config.toml
num_key_value_heads = 4
intermediate_size = 2048
vocab_size = 8192
norm = "rmsnorm"
norm_place = "pre"
positions = "rope"
qk_norm = true
tie_word_embeddings = false
init_std_down = 0.00309
learning_rate = 0.000979
beta2 = 0.98
lr_head = 0.00597
MLP neurons of a small language model. Each row is named by its layer, matrix (down: output weights) and neuron, and shows model dimensions 218-313. Each number is 128 + 32 x the weight over its row's rms, rounded and kept within 0 to 255. Numbers have three digits each.
A block is one neuron, or neurons of one layer that tend to fire together. After each block is what it responds to, as a language model described it from the Wikipedia text at the highest values.

L5.down60:148047141095150075102196109117108090167166105217110095103154117174188135158163167106124117164123134059127135120165106134108150107122134081116110118121116129163158077093159145139138123123143095208088122121130070065113114145126127180113169155082110086181178181118170125138113215123166123123
L5.down648:110141102140165101103113066163117110138127163107116087177164191155130165136151170178217116148118129144080095139114102134113109159203162172104120131180133102093176097147119140132158078167167166177085090152124151134167110122106205148142105145146115081148093149114137182159160146165112092148
L5.down717:197069131164121113157160160160098081083155153134095121123162093092123110144111087116171101124154123101163101141198114134156170125208148142120130112125081119138180123161136108163088112153021109113119119152122082115095120086131139124123149185133117077154080098144148112109132137183032119106
L5.down723:146153111160161159141095123153156146209132134065127154146203154133118137119144138165113143155145134156169094094122081165076068155189108117108120113119139106127093127129171106111129116155151132120110120135089125152157120127129108126193153129078204161129106132121112111099137137145159042152
L5.down906:151073169141113072151105113132122108183165108156085072162138132122153138111178163131054108148131151122169114111154142121112179105154176203073121154129132157110076101125143113130177080084164141140097108167115126101106103100170147091076126165090110146159126119128146087162157145159142134130
L5.down1070:095119169070190142093149136102072085146121103105162151142136103176131113133123181089144123100118102165206164115096118144092128153113146072115125096145074112120144147130159148135122080120150134097085183154163109131127099155103144137148088200104144124092185089115132044124172149125151147180
L5.down1098:175158083163152098104155193143111126122063109033132140172152073163109139182120155119137132124185078097108079109124102125141131124098131143025085118122179148138135100087150145089099125173169128114122118208182147150101133166185131116072117121125197130160117154159087136102097125111085189169
L5.down1736:143081130181147126105103085104156088186071124161162128110144122096124189103144145184050064134137159129149116114158140118117112106122119138111108148122123152146118080120156102091097143101115122218155123125156166135219106166145106089082082115089144123147172152084110134106113125136116130119
Mostly "and"/"or" right after a verb or verb-like word whose object is still pending, e.g. maintain and, protect and, compensate or, shot and.

L4.down1927:167123157174135160057140163217123128134150097122066197107182106142098151135086132141166144128104134068155153163162157108148177130090111106105114164143138155160186104149149119086058127146137074184148086176114116141127145139170111138161149153163118072177115050090122174131091115082098185058
Final word pieces that finish a verb split into several tokens, often after "to", e.g. insp-ect, describ-e, improv-ing, surrender-ed.

L5.down270:206130083139149057154112102106141072190108160143163073156138170113132156141231119124124145174147097132136138112127084088127112132141088115139070126164133075087117141100148139167129068122104106070148151081139171155096204113105132181108152085157141123092090156133114167133147149104162115167
L5.down444:175133121111194083115119060229203145126136134152121139162138169077143153102140119169073119138102171123179110101137124169124114116216115144167127122095189118161105099115148152140117107149125120207088111133118114155151112150123121112142104158175167136162064105096100129136105102128162077118
L5.down562:141174131115112107134167136111086123105157133144177179163075175166145129142144141112170133113099140117057118139143168152121117198082070150094150136115159158124103100077122131112134138122155120170085156152132109134193130160131113165162194112102114142150121110136145145133142151153116159146
L5.down1126:137127155139109139094103113112150174112181138109122091145107149115116158140113156098120112114081114132165136116105124130171166177125139145110098121131146095142129156167156122105130184154164158184138078115072122147146124126101158132127103178167124158105094143164088135207144108117124097122
L5.down1335:152125061128073187123097108075162111104100139112080152141100118157122107136149075153094163159086169191137170169036133120133124126099137130082110094128086092147140158117147094127077166180124160104112129132104153166112130132066134133171135109137150109123118103137156125074153105114113126088
L5.down1461:152158138097117121120118126128134129125092079069151168158141173147121104154122136165136169130123197163144097102053146137080120107118121079117106157150187143139142116089083156185092177177099108155153105146160134142177126141118110112146110136118125083146162090097103118147185092068105159112
L5.down1627:127103101098172128087080133209143116121102118158175112096134161128153171111072109154126137107137095159139138128085128087144071125161104150154090137143059079144084113163147149146077140113131157178132105107118125072183134140147113092212107145155123119103121080105135093145113101131105133126
L5.down1640:142147128149167144156135111140110102083144150149098091152133156143155192157160122153193139135106111093155083146137105133145107172142135123172067192101123087147118101174135154160078127138109122143106120204155168146069109159155144126223143145166149135124144132142164179209112147070107131069
Prepositions, mostly "of", linking a preceding noun or verb to a following noun phrase, as in part of, start of, intersection of, based on, days after.

L4.down443:132125167084056101102124161123166097161163088174139099192123153118145114170142170152086110167122088095080151157163138140147193165136129130165135143152113127151115163115113147155137089070128141135145134159106118123126120153105129159140091110151117124171111128154129177133165161202088066183
Commas, "and" or "but" linking two adjectives before one noun, as in slow but steady, paved, two-lane; also some word-piece endings (simultane-ously).

L4.down634:141099087115115127132156151110150095125088116171113130103133109171142182181121141106094141155130124116173132152147164131155144157180089135102157156163081107203153124075117135141078155105137156119075108104111150150052108123145164115097142199138113146118163062131078196142118105150179160161
Separators and connectives (and, commas, slashes, semicolons) inside list-like entries, tables and infobox fields, e.g. Montreal, Canada; Baltimore and Ohio; Arts and Crafts.

L8.down220:154130150121181154159144149160118090123180119075142169102087150156074152076192161159141120138148096129133132169135100045078138142080166186150130073135147213100158123150124138095125120144157137202164146113126073073143130109183112131153127211101113094114113161187179129144138171126118141111
L8.down561:104119133155139114159118140109123131133122130100109159104097127125119162141103130094174163161106103129139123090136113132092099183121155189133067090120095095160117096155109117093127127105111164122050141103124131158205116166080143088133099166106110093158154105164128098134075060098079094114
L8.down636:197067126122187145128172122115139133098145111075142148090104131139113165073173151079142178126126100151144144115178117133102137153134139153152097141192149109097151144132172119147119163143149159138107111129126115115159115148121150133125166178143097196126063116131091159115151107066142082095
L8.down987:136090143179133147051109124134160153104144154165082085159137110104101034140166102051114172145180147099158128114126119126106138088139201110095124115132126140071154175121137180145112119160159112119149112145133140127179188200153151125077138153103180153215095105137125132147121108157124195150
L8.down1113:131193114170178155089109090163095133132117087067125162130156204097092146106160162218173171168071134085172085118062102151133178116117128166127101154127103084180178113116117100095094131130105121107135071054115111095131136133168133134175105116143179090111090110095123170156128211115133176125
L8.down1138:135089124215112196089148130157115099129137132126122164086116177104109137107115117125151201117133080118158102069142084166113095181111149126191169119125197115100163081191195107166101122138101078163156122142103146167174098147153108241117123105135138109106174132143101093152163121083138106099
L8.down1609:129126094122087123124140121179154136097152146059141140165145162175072127096123096106193081175135113088124101128104095131160095151149127117162123069178147141158069142123177099102146162119125193170193102119157132156145117167178107121103198136139115168146112134092077091108153125103101148118
L8.down1767:107120098111178108113107146104120105103086144148129074138154099143120077121163165175081122130069140095195157146079135120152200066126123134166138085125104081147160120162133139166153091126179135060093098166122114123100127080097146137100092112127113148156197099144098139132074129060091151115
Fires on the last piece of a main verb expecting an object or that-clause, often reporting or discovery verbs: noted, discovers, indicated, pointed out.

L8.down349:175101100134094143107121152165153148131214133100120152130077109103148154154116052130188149076054160106056125177103140162106121124147236127094090134099065125112067109104191098218128132143095092129102174145092109069122142121094158170101152144151139144183087114113112131085095140093068178091
L8.down421:174104235147124114077151074179117160138169117124081119095063090133139087159129098116088183130132135144101148157065139192145152153160143088171141135132069076115106118102147122155112138175104142171146125111103122137120171112089123147098207110156145087171148112119129149079133140110108117146
L8.down533:134071095070112150074150114152108151161151140123190082212114101112196153135112163159144139067121103108142142146145097127122115065129061075079140125100154124076111124117144165149137187162122138097159084149100126157137181199080126081114152107076175117098169134114186130102174138158126147148
L8.down647:141110127072146128168198090153109158142152108143110157147156177160156151131107101157104206163110116151079111124090180104097079136155122093109120165139153093137131122089156157202177203120108161106114108177063112117105138106132178133105127181142043151166155079165069094160124163148138123135
L8.down676:190162121109118151154142116168091119147186166149100190133164144098106105149125100074102144143127063094126114164172135155136101095136145091135183138159163089056119156106179119124120094153139067140139047151197137121143158146135098116146110122147162138155093087195126128093140097108117124082
L8.down758:158114117107169083127131129150138113056152111112068117183116185062152155150152118096172132130114133177087101143103149135124162163155181076106133134142141132106140190125158127131131150177037121205137092143157115102167143064098155137141149177151096148192126085115174102140200115143135101107
L8.down935:185081111124151139163151133154136089101151125166060117087116106140107150174104089099142177154137095220077113173105096126132174131155191124110108120214119101139064103046210084152138130176127136124126149141185117107118099084108108143113137116108112141093088104127104098153095111144083109130
L8.down1772:156151106094167089163104104166148114158150133190136086108061118122193113165132186111142148150136170121120075114142137130104123109144120199149119100121138094066193174118126120172120140084123120123105095131112084116152138084113160114138153142087079139189162171164123109106183137105146045112
Infinitival "to" right before a verb of purpose or goal (was to attend, asked attendees to boycott, first to serve), plus modals such as would and should, and from before a gerund.

L5.down165:123130151125096113144113155123195111110148098099135084126144089086088151130120100107116128074154095134163157144126159113146133184187090082166111063109087166084056175146111098102081095159088072180188100107140143065141121148136138082108125120181105169162093112152152145134072144093136091131
L5.down275:089120147103124112144156174198216126146130087167068060170124129131128177094193134126111117171131147160139071144158155171158090139116081105156113196198102141102146178158103127141102083079143120100132144184056145129140139110112113129122133175092172152075144103114174158130159141148113059110
L5.down402:140131154116131087122138145132163125187135110078140123166116128115111138109094111153129083139157146194184092085047148105097102149070130205175156099195105109157093084149110174083154195093123071070091101140121101102098149077138097106103125105132163161146139100098164154148148243114075091116
L5.down859:097119089131142187100116147133104162134154177129133124139165090054133138007125138144139116132068076214131088124176147152102097156130135083096063170118084182145102123118136167135113095140104135152119113123138101148160158072114148119117115122142153150152133112146139164118117141193098151127
L5.down1282:075086072147100169176164151106131042143083099128155111086157186109130108177111100142108133101138107111119160162131088121102134115111097105132164112106137110122120093071085184077152086165162109131171067188137137101115175143150152157145163144151125150143133138158144201130106160105154083134
L5.down1293:101124111097104104120143142168076144128164120161135167160131148157073140087141121112081142196114118129131073143150086134129192150130111155062161184176100135120165117169093165137158142146152087165108098158134127112103113128172124084153150197174212158113096112145129092181132144092142124129
L5.down1433:127146101148105092109102120114169096114146183142127132153136155158102152099136135138136174148172158143138120103156164090141168169136141138147143154135134215085110120122158144133183114083129172138144152140151145142142127160106118081124134142125061098205099150183074155049104104208130167158
L5.down1720:181158144094187199104064074093071127096156146136111119160072155056147127152161140126162120118129081147148125109089165094128119123086160097131114191116151126092088129166122141160073147141155164187129147104133141099130121055103140093122111101131110131146081061222142103162121101107182116152
The second piece of a word split after a short first fragment like He, We, She or pe, mostly in proper names, e.g. He-us, We-il, he-el.

L8.down36:178064155135129076195105165156093096080121131112064153097118121148097097173075068100136108142172177136129111100116098120046151129146159123158145097076130122126085119124139141188138172104120117160152158165201145155145133038119118129087181149160108132170150101081083154134147132130125123139
L8.down111:149104141077070163108115160134121097044161108041100127190124098157143133138089137117097192128143116138086141115133126131070133088094093127169133138138148138134142170122119147113097109078118097183147079114198121145079100097100167140083187149122069179114167112200120111152156137117141156157
L8.down221:126101149152054183133105094133138134165169104092118095121070125150125119102051112112138152156095092125165103108114066095182155179135127092167110100145128075138156166165144152141091145113159088120102136115075193123127127122144175151168151156157086132114066169138154122144110141108191118101
L8.down351:078122137161113109108136135103106144185182158125117085079121117143139136141099090164147126138105164121143097142177116169136201163103074148112067101060103070147154116152078117105135144131130101160154087135058100087168136156084199152116145145119121154149205191119071127163095149143150097166
L8.down437:155187091136158137131105104180144119136109183133176144131118159093123122155079101171194170157152070124200130132138182146106084134083106157088068143174110105148122093126104114128126151087113146111145119104132184116162148107241146092118145138198155098099113120117106156158084137095081156085
L8.down634:129147194111075098109080104116090125101147101091139165137095136149139141131149122110098098057194126103071153068115069158144163141124120121152149192074172147146157127080098124093140138098147090174173132090122144163132107118081150112151137147121138164096160120167164124155175123136175145128
L8.down1892:066134158154027108107150133109091179115163084160117116142125154150097126149160172055098106144105144113162129163119147151115164121067147145110133152139165133144142103115098110139104102204134113191169075191111134150130105077148145121140148145094089104150183152078103126103150059132101105159
L8.down1905:130119135136075090130120087178148126106158114155122139182162186146104124123096120167177088153110067139162145121104155134112100165142106103133107138147125103051114106189081072125160119177106132092083173118115130120124106134139196090118069074147144137124213124110107125165085111066175084168
Conjunctions like and, but, or (and commas) after a completed clause, usually starting a second predicate, e.g. visited the reservoir and discussed, died in 1987, and was buried.

L5.down25:135181125083145121128138109106150166215185110128108162060142100170115070085141132162156083049160126103187144152124161170126114155115091109119175134122131174111122140123142127117087126137086094132078110104205100140141141148088113170101100090109136103166144125138124058133200087136134128150
L5.down168:122142150169129084082164092204108143137124154066164105151200088215113119126106163129125132126136128098159132133085089095125078183080182096160147151140083171146111134093117126105123133096157134133106109136143154163152146123173124127193090129127152135125147154158085096127155131097162133107
L5.down627:102152098133122126123101112139164098166128135105142177059094121142116100154116161113162172134081177068174152087063158139117102132117145107126114192161170126159126145160135132138108174160133088112102170141162133136077177162105131118148096110116130114181096121120087102127169097126177115121
L5.down768:110144135178141098113113072052116126083151157127171116221158139129131120195098117118211103166060129166111145142101153130098187184158131169185152144120092091128113104132189126135105097078126176083079180132128153098121131038073124145112098191127127105098122114107130153128142139096136117156
L5.down847:106127132182080129093130131118163142127115169096157136154128065111141130135157147183189153090141141110082135068180144158093117131058143122104091110190130098138141149121140122165129151161096102090143134125094064124116153167131176161145120093163122180114093120130086087118130130134137109085
L5.down1053:084118145133105127121080084034128086107125120166119078122131039111141076095168107173112091133171162083174107119116112132118146119103152161161160137076151083109127144157107164127169088158147147082096123106193098161150182150075154126143119071087122069078162121123081087109126113107161079186
L5.down1153:139142082178106133096106138154099160136125105113086133185078098147118131127158132087124090105086140157119151163134116158114179104148124089147135124131154141178116077063132172131200145137134091151138133176183099102169031096112111115139141124116106109140079144159099152133122148176115145148
L5.down1963:136110105127109107103087155142038101104120181105111138137109082134101106137141129141107123118149133065165092117138122168105123144107120129162098115118138155088131164144077116160106092145139120133112168160193145120103100129147163098175122118162148123168157091117133126069095105142136118121
Connective and separator tokens: mostly " and" joining two clauses or phrases, plus the " /" between coordinate formats and line-initial "-" list bullets in infobox and list entries.

L8.down558:099104110105151110108106099140115098098154142170077155142060116152124081107119156124138156131096193112128119084154103156128100123157148090143061111152122039046086122076129119122099145133074183126102083158131080133148043148106152114137121113124142104127081129080123107130121135123167094119
L8.down827:103163139150071151111172070080191203147142142174146119139162030100079063101146132197183101128083141169141118105145183116172179203111147125139180154123092214138093150154089112079126118099166058155131131156179072158102128156083074165143182134096125141140084141140127126147184066106105036141
L8.down925:124154104179096133174119103093130064102124136151126049159082116120137109160126120143125147087113127150122119109099059134201132166120138085122100075147080120112127115055160132120101101090143119106076171143109100153144161091135130152196189052132106062150128186159148170088152046134113175102
L8.down981:085101141041110129125117108069172155195150115116153090140146122221058111139146126115152137146143147136163099094111144059129137135130119081142116154109135168130079125157170140160058166138172108120114061135073112140092119068088125111122136081173091148124170116125097187188146120145110110127
L8.down1281:147117192162062080092102085128100100218133076144158099177116073095219114155126121135110122109157128109121131054077129130118142147171117131110097135209143131156114089200104140108117113156120133098137120155156127128143120129142089118081119099139191132087193167127136114080179210121188130137
L8.down1475:151107111175125131143099161083162105091145055162108180169090080155170095107177135120135117137130120101143156103150040144109132133163130110091117114180158125141076063138162131147066129101160136173099102138180185180151144127157162139157138138099152157122080140111089131115156160126144130101
L8.down1572:111092130159041159094086091108099164161159144122197100135104179151124120192164191155153149151174190153202139100125131168117109170096111093158194112136106138140087050190121150140184165106092138152165104152156109092172065148104145163115124168145124131130131112116125121066194125113129116122
L8.down1909:103148119139174154130122101085083113132126091134070144120118117135125108133132133159131103143155158121100130112102140085181118131078147097092079116104124091095138129141129118107115135114209108145107064143212134132103130139142124105107082056135146142156187111138119109121108145128110171119
The token right after a person's first name, usually a middle initial or surname start, e.g. Thomas A., Mary J., Michael Fishman.

L5.down53:145119127166099109126111114088145107088182149095161164154110091204126160110098117119183131110141085093116082143076156112063186143082129115106190124102128140173118129125191148172123113140126140119123118104123155183146155149135128109115154132083131104139122105103177090117139108079162172101
L5.down387:055110093122110173107159155182139159118143147069203160124107161136140139085111114141089133155098132147123083128137142130127143152158109169123092138183091130170183146141139161140181176196125096199168096052126094122109105118137151103149129195140131122130108140162137102149157040134165146124
L5.down412:160092141138098134094096026102070121124161172117131136071048112187088130181133112123153118117117152136123100188122057126097112084088097130119130167125137087079183161192185171102120107167180117090088131151107133141146151178151142102131132081149146129136121124139155174116133201155141144174
L5.down429:151087062138140124130133167090142155108133143093149091125149119132155151115113139117117102134155104154123157092092153150096147126101071196129112063159150138167117131095180106145105158122102129109119102104117161135065148156094133132076171150126138198128114085161107078122123141185140201076
L5.down501:175147134140081158089141145133163142119107148094133133093079086105174116072083124146154121122146160162129144186110153121106170146108072184082131098083115153129132134105150179125118115095091158110143121139059116156077140130152102159101142140120135155116150143146158152069176083138141149153
L5.down963:082091061167078173153145125050083181135133151087109113138122149151139106140120098107094062096114174196129106136114087174129153116132120156086077119129176118130091146131212110184149179132149132112124154067083078113129094068172148134108124169143107152115144068090155061141130107091156176117
L5.down1027:172079106130121135133167100060112105095120138118170139106127144150194133158148090087184089183089151143144136089113142040147145163129109169138098136111096199170127152114223110139080102120187142106185123077179159116159123077139137167149154108135104191070120182088157163145136081165116157108
L5.down1572:140218114102093140078124074093107159114124083081174153131120134147225082153177078164146135129067128151139094154092125109120140136084129069155087081154116151138140101151150149185161131201204133121126217119089145151104118068132133103095136113130114106088111175135185148085145089146120124147
The first piece of a surname right after a given name in lists, tables and credits, such as Tyler An(krum), Phil Co(te), Tony Mar(low).

L4.down581:116114069114110147147116107083094156154146191127114103167091046178198112124099151124101132136180128151099135106124147143130170149116122099184108173146181161132183114149175111109106165069190086053123167090142104147149117121124119112059147133163143110134142153118085153104137133127079181112
Second pieces of split words or contractions, mostly the apostrophe after a pronoun or noun (We've, You're, there's) and fragments such as Ha-pp-ened.

L4.down892:140077107118095134132115137088107124112089159097174106101082131145142118113165121137141040132128163111100151133098140104153105123136080184153159175118136125134138162165208129112113105091144106083128124159107129125102069087195131140131120127139065106121134075114149086124168108132147204102
First token of a surname right after a given name or initial, in lists, tables, credits, e.g. Michael Brunner, Eddie Greene, Linda Hunt.